{
  "num_hidden_layers": 18,
  "hidden_size": 512,
  "num_attention_heads": 8,
  "num_key_value_heads": 1,
  "head_dim": 64,
  "intermediate_size": 2048,
  "vocab_size": 32000,
  "hidden_act": "gelu",
  "norm": "rmsnorm",
  "norm_place": "pre",
  "norm_eps": 1e-05,
  "positions": "rope",
  "rope_theta": 1440.0,
  "rope_fraction": 0.25,
  "qk_norm": false,
  "attn_scale": 0.125,
  "bias": "none",
  "tie_word_embeddings": true,
  "parallel_block": true,
  "init": "uniform",
  "init_std_qkv": 0.0201,
  "init_std_o": 0.0,
  "init_std_up": 0.0201,
  "init_std_down": 0.0,
  "optimizer": "adamw",
  "learning_rate": 0.00109,
  "beta1": 0.9,
  "beta2": 0.99,
  "weight_decay": 0.1,
  "lr_head": 0.00664,
  "warmup_steps": 531,
  "schedule": "wsd",
  "decay_fraction": 0.376,
  "decay_shape": "linear",
  "final_lr_fraction": 0.05,
  "batch_tokens": 131072,
  "max_seq_len": 768,
  "doc_mask": true,
  "train_tokens": 733300000,
  "max_steps": 5595,
  "dataset": "wikipedia_en"
}
MLP neurons of a small language model. Each row is named by its layer, matrix (down: output weights) and neuron, and shows model dimensions 170-340. Each number is 500 + 25 x the weight over its row's rms, rounded and kept within 0 to 999. Numbers have three digits each.
A block is one neuron, or neurons of one layer that tend to fire together. Before each block is what it responds to, as a language model described it from the Wikipedia text at the highest values.

Responds to: Short subword pieces inside rare multi-token words, mostly foreign proper names, surnames and places, such as Mala-tin-ský, Go-ur-dou, Kalgo-or-lie.
L4.down650:569475495502505548479475469502515489498429534479544483505482478478491471486465493477489495500511591489512490502461531511495507539439500542481500542486496481512519496538505493497499527522474521505524488512521495512497504503468413524499500483494505520527506491489536516531544521462479487478494532542531526506509491472527520499483466482475513490478499484485483483482476515513544509489467482496480519475501539499530510525489515508553532542497463495518478525501528515513460486501490474491484499506489490512494502466532
L4.down818:491543474535521466474490446501537528490479490530494507478506492505487508548534483465536548497512493524492550476483515513479511492537492533495558485482451460520492510515481517519506490476526537521550474514493500496529473426499498514519503518495452480487539506523493477515488539509519497530537509526543560494488523477509502503495453484495515532491490487477446463509511491476456484503529479555488480514485464518539519506522504500492497524483486508490472503503481516482549547483478482526499464481492503485494467491498
L4.down852:516495474556482506498493511457525506502485494503489520501493681522463492547505516460503550530454500501527475489502492505475495509527504509504499499488514449544448501549461501501484502484462495492490554484499515475484504524441500486500475476496504503492487503508502515478477511493480517523496525466448509490494512532466497484483521525507488495495496457487506512527509496470496477518491485508518515511492468533505511506516504491538489543473518515480500498488547465498509498494484477549501460458515496504500499490509
L4.down911:514542495498458515521505466516507495476475502476530519500530544523518478505529507451545477494530465523511517489492440521504508482483511459508505502493475504475471489460469473516510477504487509532513473566532477526487473477501519522489511478503527486496525475491511527485533443502502491499539500529479498505500479517480520496476522479540475523492501501547487508522476455465480503445459522474509474501506509487466539473483519512502502484455542509478480549509497520522475474516483492472473544499531505511495522499511
L4.down959:487468470501508527526473514525505476494487523536470532491512605531478502462500486500516545553519514502533476510530496508480519539516531506501499496482470493518551569510482546502484481490492494494491551470485531474479496521454486547525482435487480494469489493472529519485540498485494473482530521492483528481533528488474515522461523471519504506518533520511524482502521477536508477478453508502511502509508509485501523535549534524550472470473485493514547546511494515528486525490528501489462497478545542502484529483513
L4.down1103:474485548532514494487495476435487531510510520516516489488523496474471453489501467490498556488528500471520467480496549507500469484514512498522505485503495479453514484537479514488461498516512490488522484471448512464485498513508462495489521500517503457472493461466482508468527478507455480520522480468485501467538493479466518487442496479513487487479505508483495465516500506508555534525469502515532495501477493544512514498494473523524518486521509515508483507464489454482493475536473528497518489483496537516511518504506
L4.down1531:471490511523513516492497514509512487481432499514492524539497525511494510549523526455506492464503503526526487470474536456498454483505476501534471499500503475498479522494517519535491515453488516523501510491516478535492456472490489490484532514480480515491506503540559468477511499486510460480517512545484524490499497568553496529512494471506518469501485482486528530538496504533507522503511492488507522496460483497517519490489501511514474513487524490498494513509555485538528542492509563513535539488507487513500527484460
L4.down1864:480523477516520464516508445499525488466505510529511465503541520505460501531479500484493471500501484488478499529529493519507499509534510513470513522494516489523501442499481477492544514496507508503492482519511448518531520477542492439485464499533510452500511497465434492471478508472534504501509520535540511478502511508517492548468487553533473479511473487491477566491519502523495515517516488506470545487499540459509515463557473482488494536452510503525492495546541486500466471489481489532513478493517509504510488476529

Responds to: Punctuation or suffix right after a digit in tables and results, mostly time colons (4:46, 10:30), also feet/minute marks (6'7), ordinals (1st), "to".
L4.down125:469473471517510492509489519479518490512524486510469457499532448516476522521523456459531482513467510489500484449535477474491497491539493499496571455464486507526490452525487461522508482523560498509514500547526496515536517499532539486493534465514496460467528529486477509467499529522488475521473469472477501512535513503542510485486491477520472503477456487475511508490461494502510482475495497522555495503559524496512541472481516492482469488517491491456485521557477518485504494532525486512469471508505464501495476486485
L4.down543:475516487475524500489482485510541481541528532492555500492492523492491497486504488507488518475533478491480508501531495517525534523528485471433520511464477545496498497510483506514466524529486478482462441502439475515511494528551514519508496516511510493521455507518478517513498514507516435474467491471546490522484491497559463496542504511445472459483531519523544486529497496490509493530514527509485528467548551487504520472515520497517495505507467524479502498518481524480559501530505513489497490513472509468505480510457
L4.down1082:493489538521496510497490527509509533471496518514515498507485501481536525526526502513469489494497507538489467506515536569504504497501517484512533467450499502487468509526483541536498501491534498568480544515463524518478499494477463538451540531482473503540499447547507457532502529509505500507510537526469535527524488491454493506505524544508526534488491517500486474536466521469510544504515485489507504529479500520532531521505535462519524556459470522462496465467499484507510493480533507449484495511483499517520513505486
L4.down1121:467491537523521467475483461446491468493483480458515481490522547499546525485567510507517470503536529519517515463488507495505537496502476509476459460471541481539506513478498496461473543529560490477519458512501539541476513526531534509477459490523460526515507505540502483510482517469497513474516473537492485546504534518498523473492492512495461498470514501449562471491463508518451498524493527543502461489524494530513519537470487502467491514491506481478488469508523468493539496492518496428514501488498458534510488544540
L4.down1306:485483501490506444488551492522513496524504493488497532488517520497504499489517502520502533494511498462500505517521522527510495514488522486493500522469498510533536532522497537498564489481499489523536530556479495498556517518484531475497483505455546468510506527523511523500492533465530488541473473505536504467504489485481501505531490498464447498526506542500477511520502488494482490503511486507481501518541520483512513510548540514526530495466512459523517554475491530536523519503512554479519462532510574518467498509505
L4.down1427:510493511535513475469456511471515493489470482509538479527514512443499475506493501511464533565493541484465505517505492476524543471504488485509513476502486525585458514435518520518472501543482538507487505487470512504537458514539508494459505504513527518461540501536470452513511465506504473491451481481507507530510517481514486503451475510525494497515507482486550461517453496526523475542506509476487510508546546537517525512480538505467475501508483496511514558481495519478465498470472524464473497477478452510511523477533
L4.down1578:500487484513554458466494533525523482496515475510469477478512549512489510518557474507523515503524523496528522481517507550509477478491459476519529523506527454499508530499519495550549497478544453501507501541477504514494471476489453514470541484497497541487494461513486510521520563502515487466449523467501484510483490523521562455462483506509518517507472541495461487504472478446487490496514487478531513503510474512513533502470483482488496510501492522532509492491495453476518483483509463488519486496509472468496511509466
L4.down2044:507496493540522530513501507491497501529518519535516519479487503483493493501471544478477447524504510461521477477495546482471547494454513481482489529517451524495507498533503492541455517498513523500512479481504501536502444520491469451538465497491486546509489496509533491492502492487530447467450485534486486505450504485501518484480482501501539526502498518473467452512495496481539462505544485535517507467545482475539479488535496476523534472453544527515478501501524506482475484487546486498476522505495502506507521502502

Responds to: Coordinating conjunctions (mostly "and", sometimes "or", "but") right after a completed long name, list item or clause, as in "Pittman and featuring", "Oxford (B.A. 1869), and then".
L8.down24:516527505463512551448470479538518469476532480463510502497481506485484532539518501499459537497495450548495542463507447496518497457497500519461519520523514473485503511482442479448556514466479456497502527502497510530491491469492483474521496511511485504500506490497543521425488492535524470501457500495498523487506486517525483482489492500501532538469479462423500546502536485499491541468520493509495475491483500461488476461530489467471527510460506523475496479451489471507525495486498492491501513499511499549532513496513
L8.down104:506481503479516527443475464524502508489519471501482508511515523519480513526537489530504486473487542531520443505505486471505489511464496516519473549519470495466456464496513504480518530456466533478517512549451496520503485495487500507551525513499443500508493516545521528493503507463471491501455528514527491495457536548467541449544540510464517507502494478533472458566512516545481484494503483502463506458482471455511474491512500466507461496461519478497465462509527462501515478473517501483515523458549431535520482509511
L8.down363:463528471506469479518563465476514473524480501505495500448478538509487549501541451534522469519450527494495490489493488441538488483452451462500490486472469514485514468530467466512495475462486538491519483540501494474487486503481513470514494529467509541502525534495485520451474459480514516529532508501528500518496522494504538494465522478513488470495431512501497525524497485483524505510435488541496463461517513485547512473538531545505498455496518509521492469501533506493485507474501542502476475521490495427499515502477
L8.down557:464525476498467477523504485485522471520512525523485487463471538534459546444515516496533493472480501501492500448522507500493500477471504488533509502487446522479510529520489485497516506502549493498541461495541501575542494469480510507509501535500496483484491513500497482458528479513498475502443516502473492494483507489501505490481500509520518515556505500486462486532516496534535483552515511506503498505487527498495504441527444481467499509430496493427495496507464512483526474520470486505497493471483483482483474510490
L8.down1059:483530515472479509490520466517554455491543526546471500517495517473543522483520509529487504489514471521537495504518539497505488516500461525512486483512466573490511555480532506535500511476510513499499423472517489499539495535453481506515512530464501514492546496481501540488520499509537433491504496506505505488497572552497491532517496513533528480546468520494450545504502472530456495492501498525498533538514512524521470495495467464553498510484457476506501486513525459468505497475501480516476479477507500523524515497482
L8.down1079:498500493517539463479488491486509488484448500535481544490492471483498480536445489503495495474432497535499506432516494517469485499510526478478526524479491533497465514486434487532527511499522500498523538533487502509505480523530507502514462480537521458545481494495483472527484492492473521478503472464498534478481528511497519485521489452498501508560512529509472489494491507517513501518518529494483485538559477521496497511498459520521489509459532461513470532513507529513476499505489466510509476492489536503472483531513
L8.down1121:483531500514463469467524474484530486495505520495503531496481626529482503502453456525520493478467531495572478472508497498509494480522470508537484470488461550492480484485473492507534503499469499485507479520541486547469478490529514455540493533526471504495534510518505520516523495523505430510519492544513563510484546505494500500497471498517535493550496451510466502517535472522521490529470506505483513503535525504522482521552498516526495495486476500494498532481551529591492537472533490489497486552494539520523509518513
L8.down1451:569465502485506543513527537467519471487488471545469522497534549483486454453533473520510510521470504499511459476497498506502479569552508482510514503482503503519451492463537520484517495512482540521528522521501510504513488466512530491514514496533503511503458489489531497482438492516532471507504497475493487470501548477483484488505521523523486480483493516518509525492533536524485490476541481530501509501529510479547510489520524510481467495452478510502490515476491513527501479481499507490512461487508459513509493512512

Responds to: Fires on periods, mostly decimal points inside numbers in tables (53.89, −1.38) and list or abbreviation dots (8., No., Co.).
L2.down743:479514522519512512533518515551473486470562452484487502494495641461491515495482515470527486529512499510500483465494512546513531525488529501494493461524493504504494507468516464471502483496498510460490475529499478491519486500509509471513481475479512478473519500487494473528485514523471476528541530513455545529551484530504520478511497464507511540509477500502488538478530471509503487528471487506494557481522530535511483464523537533516512512525478542476530496484450526493494497468516470488551496483488533438484543560562

Responds to: Mostly colons ending a field label or lead-in, before the value or list that follows, as in "Original language:", "Release date:", "include:", "Producer:"; sometimes mid-name pieces like "Runners" in tables.
L2.down651:525502478512500496512470437455525490479492547445571501521518446513473476497469496491500485511503469489497466498498450494464502517509505451531518524500565494525470502485510475472488506504553508509497499498515456504514458511548532571488533506464512481468489497493486514501531550498563472513497503521489505478459483512492549462486482505505506517509458471539491525503536502463459461550541531490494516504534492547468473474481489524490487464492488508505477514493494475509490506488465487523478523525542513523517508506536

Responds to: Fires most on the colon in times such as 4:46.26, 6:31.6 or 8:07 pm in results tables and track lists, and more weakly on word pieces inside personal names, e.g. Schu-y-ler, Ni-z-ami, Kl-í-ma.
L4.down26:513446557474564522510495500490523496499497511517509522511444450543462506503524480501497512481488474500480453470477501514487549496502481522505498529529439555502493453515522520507477502504479482483438448531460504503451454434519478507497526506495440501470507473502514493545537498490519464489464458539488528504476485530509510515513518486508486495547517503484507499462519517498514510506484503468504529498522512550529531485525540526534511455483537510473482541470541478534529485486496453479502492518477472477505463498556
L4.down402:443501488474518480489505497530535524504530525498517521543499467558440503495484506481471550483512513520483465491510537485487462474484495521464522507521519503522484467502482483523466528552486498546497528500479486514556488502490449496543503484496494494481509490484523483477485510504517464448532491513509520494471501473505514498478495558519498494514497451523455485474494517492498517541458521492516471508521531484486480525489549497508534520529474473506500516506484497540451488470462494486470525550512475487509483506488
L4.down531:474484501475491490519493497560519528522521509479474527519533513515491524508496471540484554489498527579495477485501519515503493515490475495517460501466522517559513476495512579554478543534506465491512528509495497566515475492480532494494510513506491510480483496484477477493511523488521492472532500523534467501489458539543471512528523493503488511541486532504491479515458510476535501478492529509486454454537500497523453470474480534529469501517529472508501478536565452535500518491487533464497536502531493540499513523474
L4.down1614:505518475563499455531513467472490487480570500458531489490563534513518503520538508539471550532448491521459489482510514482494453496480514528450502551511483499494506486487482479539509456511473507533513523558511488504478524478524476503515447529518516478456472492505496508494518524489507523502499463502524505528482476518506473524486540508509476467506500510458510549501490515562509508500538507537515507482496479545542494500496462487511506496493539534498531541555530497525503514470499488490517515483520481487465528484516
L4.down1633:466516550521502479465524443485492517508505522465517480501522550492515490511506513486512459526503519474524502515501507511514484492475465464471522491480536473471470531474501451505510512503498549474485453516476470541505471530507511539504505538515502468481495454534516473492478472496491526512481488516513512505544464512500465513484477453536428465476495472477481464488473460476484537476522502509506477469467517514522498464536509489509537525453556488521446467498545483501474491522505530492496539510497511528499513527509
L4.down1775:500489510536475516452514497486482497473498553511513480528543524512509489494489493513518499496503484498510461496484492489471481510552500486494524507484492504489487494505508486498506540496509542492482473510507474518521474448537557480466488513503510478450515462522503478511522529493582447511430494509534492523480472484504543487459539491485499453519497449473515475497546471495501522537503492480466506506488526505519486532519530536496525493527511507541510499469508505495477555488482486496525509496486478463517554522537
L4.down1790:495560478518494499500517519492505455461487493482496499501512487463487503524534494515484530474477495531531514541517510501471499545494502499515467489551556550450514462502523478501528495537507543518501532487501501503510540479495491495519473482476445484491487537468470503489515504478540433500512511504506463523493478506494511513490504523517493495482479481518487475510504461494521477487527524462489487491485509537495512478548476523524518493483494496543490547510485500456480511457524478494485490474509505551491551521501
L4.down1805:497501500544517490500522429456484529536456467485488494493478530501548487525496486465512516513502517489491510471528504514501519530480505494472482525505519484532491491459469520509508502500464525483524458506491515536541459507458499497500480462485493469467497506548493539463522519505558486506507454494513508491524511441488496485467504449496480476515475494501474446571518523454511501514500534515493454413468505471530494508520531532498484467552519490513479485495506480517479526492485528518524467509513490534516508516535

Responds to: Sentence-final periods and line breaks closing a statement in Wikipedia prose or table rows, e.g. "failed." "liquid." or a row-ending "|".
L8.down271:483493494521502556497509481477495498500529522493480433547500692520432548462496467501539449525542541471526480499482493481531515494520520561515502479489475499504518519476532531501505515458497447503516484469500511459519499510474524539493484503508446518496537492506499490477507473482513508488490486489507471517462475471487497516493498476504503486511521496528479496458472540517478497495458535520518466457508537512525513522524506472519549495498509481514496499483561523494482488495505514487481460499519511505528516534463
L8.down546:505504488471491537504513493469495537535534497511471470543494720496465505448466517509484445507506550462468484453508464494530477495505515535506522508514473495516486482525518497490490518494485470525470463466509503497495519507530513535476501491511458467496520480501491508491481471506485526495505475495517479519432505479525477546504511501506513513503506502497495532442467542515476481521446536520506485477474535488513514490498499480459522520464504478498512492499507531491468482517497494491513473493513486492506513494470
L8.down764:525476459497521525492462454491500504492505513505497494530480694507475522500489502457514480503513511522492481484527468486502508508519527481519524482518494528509466494464524459465528546486499464509525483526515508460485503487502498536483506495541528519472512529524505505509453522528483497517483490550526463528497506500484468505492490489504534533464499497522472514490504528508486470500525543532545492508535548545490507489563462501522475497467504498458489501494551480536489480497461493517510474520483480532562513513461
L8.down1139:504487466481490495498467515505549506532540503522482470514479740507472505452481509505505426537520543527519474468474457493492471496505525520527498514516487531529502492505488498467522508466469489498499472501499483471511520503566495526504490483537450509497500497555495521500464512531518518477513488488512507512451493475543467537516502487500519496499506511501489528469485530522489498522495547539510479499532579501494502493532486472482512487502495442491506505484527509495489516494494522540506478487506526485495492500479
L8.down1480:489519457489487533493511500459496491488512528489489447538496738493494533477502494494518454528537558493496517464476485477510494484527530509547503499504498504476516497512533507475502493446486467491526479485481487476498493494512512541483496525543454506508513497516485511477455485508515512504507461515523512521468481467500467518512497490510498480484523512516499510464472489542493488517509532538494506463502540490505517507535479482538499493505511452483509498471529521483494476536508532484528471512533490481542501504476
L8.down1596:512485474480486505490490511473475537523528498500461468533476758506478525451467519510479420520527551485475519446495451489506477507482541513524503508535488476508469505543514515456506509488480486504466474486513492497496508492530486531480509495505461467512521478513479513491475488505523525479496480494521470493453482484517475535516490508493490511513501499493513521430477533518469490512464547529514467472486550498511517506488489452486534502476485473499518487504515531492489511503486533503532480488507479482491506500470
L8.down1661:508502466514500524508502516460513528525516507492467470529507683479467535453484516486462424547517537508489474447467469476530477531490538530518504488515496505540487480534514510478488520526480457517485462488499476489498510484525507505468478493536440472511506489525474536485471499476501509460507492498515470491456480455496487533509517486490492480481491499483507519459463539480451493519490534518511473488493535504493513517485497474497534497461511468489509458509517542501445493510478525502518463499503487474498509498479
L8.down1702:498497467505494545486501494469485500484503508495472448558476737518467548494466489500537436525562539509510489481467461472516496497505530517534515488522486494507501528498544528476536515461492473488506474482507470471489492503500506541507499486509446507509519493513476485479480490501521507471491481504527462488483464476497482512532489483499506472514508509520505515446497523506470490498472569525522486453518571535515516528525488471521530471486492480500491493483541522495503497484499527487507476506520488478518509515486

Responds to: Fires on == or === wiki heading markers at the start or end of section titles, and on en-dash number pieces in score or range tables, such as 7–4, L 7–21, 18–22.
L2.down1093:538490520535512461485497501520478516495521477542525495462507505507470507503537519490461495470529466467507584492490521493502533467528506490502490520493499520514524519498519523490534507465535502526488495518458528492516557543484486528503480518484486486520540514546482503459573484512471478464487529463487502483475555517494503484527511511494497507494491492501449520519486517465527502528525510483473509476500548518508524507517481532488515490485472489479477479478492478520482456537493499464530500508474481499485486528480

Responds to: Colons in sports results, like the colon after a team name before goal scorers and the colon inside times (0:55, 21:07); weaker on a verb right after a subject noun phrase (was, were, meant).
L8.down337:487529521509451477476458501562557513504523494513481526467509508503501524505460540493445502478533435526528517477521480509521520492478484491489502498502444564549494527470453493511481475505494509475502471479459526546537520484494486485557528507504515450497504520487498491489490500504506481461504519483503466508500506508484541475520477487493555482511518469492488504488488508515520510547552509496480473493528520456500520514498502495532500477474491487533527457540531494470514486483480493544490483517494486469472505495505
L8.down347:501512532515517506547484509512514454513540524484530435519487528495512451514523512502545486517468491501462489523477521509479488523505526488503521456512538479541522519467475501459463494490525501483522509523474462452538518503528517495527529490459506549457462510519510451503473487529520515471487527502507481471479474494514520545467499503489463485504517480515508486478515483476493487476488491484502533499504489462487545524521511476487461521517478498505538501508431493437518525507539497511526498512480512485478483527512
L8.down837:485499491528531467476504527521528516482532504481499485517542511487552486481470509495508515519496513460475510437508525500486490502488480491514458476484536484557454441505512517491500442532454532475498509515465484500495470505476494513520502514501463483514484524507524547477479486456524499510504490521523468485513557524485492482470517435505546475554487457446506507506522543530521510519541504506518522509550520479492490535519490486495519506518471466494555449494548521488465520487483489488532478467509489452470471500498
L8.down862:475471495535533510477524526446514486485499484570497523530538472500466499548501482473489483494534483534542516501551545467477480477540474477531528484521510504514486482540487510468484489488497566545509461453522445540468491461468453453483506522469510515462506468494507516463480488501521520470501523486488490487531516483509530537515512539495521467476486474485485512495488525495537499532480522517533498534487520515467543500493471524498442518503522472490472516531484485523469516484497540473438437513482504478511457462487
L8.down885:464457486513496498469554501499539526496466496553473518470521464482496504529570517451494522494524473500516463484481504512469537538511523498515457478479472512504506481509520510518506481495498491512505493514498534528525444511550467476525500502486509516515493475435486504525478483512468517499491496457465529466502494521466458522492524528487492486508469556496511453528477478486478468544518524566475535460514503524494472528503510476543536510500512467484533510491516491490477510487481507486508472458484545511511498454497
L8.down1155:506495485496503478529509527489491530493490455497540498492478462480521545522527551549520486517556501497500490496527523493467496528470537489455507493521511498492479504496489490503471489591537499518510509525480512470508495489474481477582504490475523545531541514500476497464559490491528489489495515519503490523496463474523556518483462523493538502495521518550516465509540499515458503515514543457491472527519490483492522490491464512505463494514490499500499532515525484479503510547544486511564551514509501479496518517498
L8.down1468:507487538495479494510518492477515543453515503546498502463491497520440490462500537501506480494477494504552515480502501477532473502531477504501501497522475482513518488515520542514493497473504491494505496465464501499517529500495535478478554541462500547499501546505502517448483503499507546524481483500563498492459568499472499494493489495531527502449515516522481475481552524508549506508477479486526512476490519451482493487542455544514477489510465507519542484482477518500494470529487501495516506527504512499489502515497
L8.down1535:490493521480489470471459511508497483493527519528497517511502467503526538478454517520495500518483487482434508513506488440520485493514469486479488420478455507525553517545495497495485484513504491492513484500509511525495551521478516566507499472468475442490499502488475503500436452507501478507547503513476489503474477489510486461477539470479499523468484501449505504485497527502523488540451545484483487456521512449512512505467494498484535535514460452517486477453538540504548523504480509447468512504487512499455476414476

Responds to: Closing === of level-3 Wikipedia subsection headings (e.g. ===Albums===, ===2006===), plus weaker list-item dashes, colons and hyphenated spans like 1973-1979, 18-8.
L8.down560:479484575529521483505506531478480505489513466486474504520491447485489458532489513496561469462515526466511474524493524523504552483472496507473481499516490451401511530460530528529491501506504486515499514481499515522493468506477496500519475528382497526462513477475482467475517538498475500525470521518487515481485474495499518487463493552478490497536476441539451504485478546498514503479498529485507513483477475515525469552465474484519544520507488472537481485504526483482494529432492521434476499499485511531527464506521
L8.down608:533518454520511479515490489481490489458496481462511458545513416469496546483519500505480501528472505490472506476501494521500486496504489536489490533478489521499478510481509513508502507490481486496451514510507511512484478470528538498505517517531481504481492544525524528499494536510540506518519492500488471515531462498451485524515509441513523480502526506533530507501522487479518487506523464484555476462551539462521498480506473481490505527478490575523503533500510508472524482530454506518501524446487498518463493531496
L8.down705:462518507546491465482495530511528488524489523507529475501504515557494506520471491506502500534490498498507498497470513497514525476511500525518486510482506498477492511533482499519516544539457545506549445501437490550555489491517505538505486481520515477503521491474524538505507493446510483476471505504513548504478518483514519489537536484501523468494472508492455528502543512477540476506485516497473494490502503484534540478505467458487508494473556499516514465468548454484524533498515482492506506492485508485500506489502
L8.down715:460512520513509491441523522459500443507504514458471477522479503482514505467478455452511476510502473497519509485518511470501492505523515508480515558502529556503479530459497494487524519506499484519483486471517515536511501497564507519443505492461521532488514474464469520493535482497507465556475456463520501489493540452555525511445483468507469492524470482481440525542484494495499525493523528490474525478497505483494459520534511496470508514513490520514475505496516507482515511509502463527501444476510507462496485510493
L8.down1003:514528487455503492490518528516470491501489512533512493522505518494527484494500488496481455512478517461449484544479481511514503487542525492475492515477519473485473453462517491459522497536464478493518501495483516512467503489515504484491456491485481488520460497512537466490470495499514500520511505482501479512528469498519492474511537509532497477448517529527450521447532482525495545501454525500486522522494484518490505540471530461526462479522488536505521495467501477477473487500562481514561514488538487490489535496539
L8.down1011:470482476486528477453510466534471496493486525474509506512513458496515511489515496527476487532483492480517463426532480479446515480480505515533463531490514528463478494494515498524492495466493505475507451504480478553476516518507485480449475504455523517460484488505496507535503496477463489485494458470486546519515495488487508463473497516558501494546449501479467500461481529537527542530483513485462526519456516498501481506555472523528518527455508508518469510508488503502515488471469559515449480480537455524502526462492
L8.down1408:481508504520484494498501528506501490512519536469502502461473525485463509488508508523494476492500534477477490482493464472477480549452498499479522494511476523493497543545454486512559506447486505444535470503489504465543476506475482500510501466491497507484486483489479533510528513517469500497495485523555461500534449441486505494487479502512503506428508540544483478506462501486496477501470469521474503446507480490482477489497498531509549506491494527470486572542521564557538493497487469545534538494512485488514518499490
L8.down1742:503475468544489494503533499435547530526506501495501469493535464497502507484506505479488470471466493468486526499530512519500510523526500492468465498515522485468491466475497502489499482517512504474452497522493469483520494500481502524521511465503508528451504485500469487520492465484535488505562484474509470482536467482467522485516468455520483523495484498536442510508435538546518506533483508455524515525482509503529531505542497476502512496512508511485471519487508513477498513509473544497503477478552531517487511483484

Responds to: The word "and" joining nouns or phrases in lists and pairs, such as "Sword and Feather" or "actor and musician", plus number tokens like "3," in track lists and vote tables.
L2.down1801:499505468490516530508513463535545510471479508496508515477464607485516521506488452496521485507534492494528482482513507497504464526483506502538506465461481636532499542495491498527527511489504536482491447503489491503494525488470526481490486508516453502489499488516498515518534495511503433489503483526525541504432585492529502504481487496507505491490496491475479515516492522516515505483507536512496532518512528491495525482545503511505479523528494531496474470469514488507500489529474457506500498516489502530514544509528